Weights of a small transformer language model: MLP 1536 tanh GELU, 25.3M parameters.
MLP neurons of a small language model. Each row is named by its layer, matrix (up: input weights) and neuron, and shows model dimensions 128-255. Each number is 500 + 50 x the weight over its row's rms, rounded and kept within 0 to 999. Numbers have three digits each.
After each neuron's rows, "fires in" lists the words (lower case) most often at its 100 highest values on Wikipedia text that the model never trained on; "fires on" lists the tokens most often at its 100 highest values on Wikipedia text that the model never trained on. A number after a token or word is its count.

L2.up1242:520555469519503507383548523467511552458510551564502593545479470461479493412418601490535391524476481543505445492538492489552515484545548458516479387482487570578553565489469506488486422453564645449506515429478488474522613421516391572482521431554444593469540486459500440558562434455488557406518474428509511466443589516607573510511456517632442415492471498466406477545553601549516608490465
fires in: "captain" 14, "large" 10, "small" 9, "gold" 7, "situated" 6, "better" 5
fires on: " Cap" 17, " sit" 12, " small" 11, " large" 10, " cap" 9

L2.up1431:405466525500553511514575530424518526461456356487482473464605497504561391456485446218486453487481356533495498649400503353487523504506544524499465529511484485472475401497501528596373572483352437521461493481511496418486554458568434462496557452491533495410602447492410554624491471465476547448490550500528548519475494451518478503444522500511495500420647478502505501509489527494519530488543
fires in: "22" 35, "2022" 17, "32" 11, "222" 4
fires on: "2" 100

L2.up461:501464411462484473483463559534442428573521481562443447436458530581436552509491451388554580459566546466451469491495484400420495463482423480561467485485492489519509513439487430460493517602534523531415573483505499446560572463534433436589408517557433469410531364537542566588513575540449490568482490508528541505352488469427483538555535513505518519508432493484558462531487512501501486470527
fires in: "made" 28, "such" 25, "well" 20, "making" 10, "make" 6
fires on: " made" 28, " such" 25, " well" 20, " making" 10, " make" 6

L6.up575:526493561535522401469530444602536505441443520540495551506522484469556513432460514475489459586462506543457522583485500455421508538483480443479499441541500556442501465512589692544459471438417694442486511563507515589567500460461479529503508501522541414557465481495549529518534413495555471481548487563450526590489574446469549512463487473491455516544431509530416446480551551528584545557535
fires in: "he" 23, "she" 16, "they" 15, "and" 4, "also" 4
fires on: " he" 23, " she" 16, " they" 13, "ly" 6, " also" 4

L2.up1353:427439565454455562425509490448540515484522376520462370516547561485479366455472502502499497352495491350566495521474478619538462448458473534522555549562477552455494461505518504463552475495539478530554437542529411558489558499464456396522597556453433430493478531531498509490535476524504547541492491476531483531514547458515541438496482432451534449536466513538618492523563558527413470538477
fires in: "street" 18, "label" 12, "county" 10, "cup" 10, "party" 7, "team" 6
fires on: " Street" 18, " Label" 11, " County" 10, " Cup" 10, " Party" 7, " Team" 5

L6.up925:450524463503506476526423535465493545563557505531480429567554607605464526439517490578396518534498517524504489506517497458535529565540496528465529403571457501467519574460475441471509518432441507441542487473512582547451546520502587358452545585512510399431606429445512524497518502516485521440486412473500548397514556427445523523516487586435496616490506503542421501548489472486510526527444
fires in: "one" 38, "that" 5, "way" 4, "story" 4
fires on: " one" 32, " t" 7, " story" 7, " that" 5

L2.up882:460394384553535500510478549448521530506474546496558494478502519434536522536493522540485492506365509513515543505507517509508511540527445395536421540577607448485482390533472549422540426486523479560477559439484506370410477521494510506507515463495481495449467540452503473497557432521477566497419504499540372607507624569547583514550479388483460543504490462547444521485522525500490577470522
fires in: "japanese" 17, "former" 17, "station" 6, "japan" 6, "us" 5, "currently" 5
fires on: " former" 19, " Japanese" 17, " cl" 16, " station" 6, " Japan" 6, " curr" 5

L8.up919:528557464446514527520515477481515431425404568495472453520460524583566454521587448517524509521534522518424600501547474524562427556506491490535534467503491459492606551431517542511546456494622541531500569550582569548435540475509485533513513419500477506463539405481460490540505514563525503442559553463468478475395526413473529548526429461455569484448481531513418535560493495544483496485494
fires in: "more" 34, "lower" 10, "higher" 6
fires on: " more" 33, "er" 13, "ower" 12, "her" 5, "s" 5, "ter" 4

L2.up969:513404599510460452488544520450504539515535507516514384573382569493482418452535504543531473526431494453584514537406542554564479502452523444397586284501468336510487474559463526468491487478424510481521483501562568505501571477568329499526509502510611536394413498525432568391459486502485541455426532533482542494455503521560452481474449556478511506499455469475509484437573454550556504482445
fires in: "years" 36, "months" 7, "days" 7, "hours" 6, "week" 5, "century" 5
fires on: " years" 29, " Pan" 12, "ours" 10, " Years" 7, " months" 7, " days" 7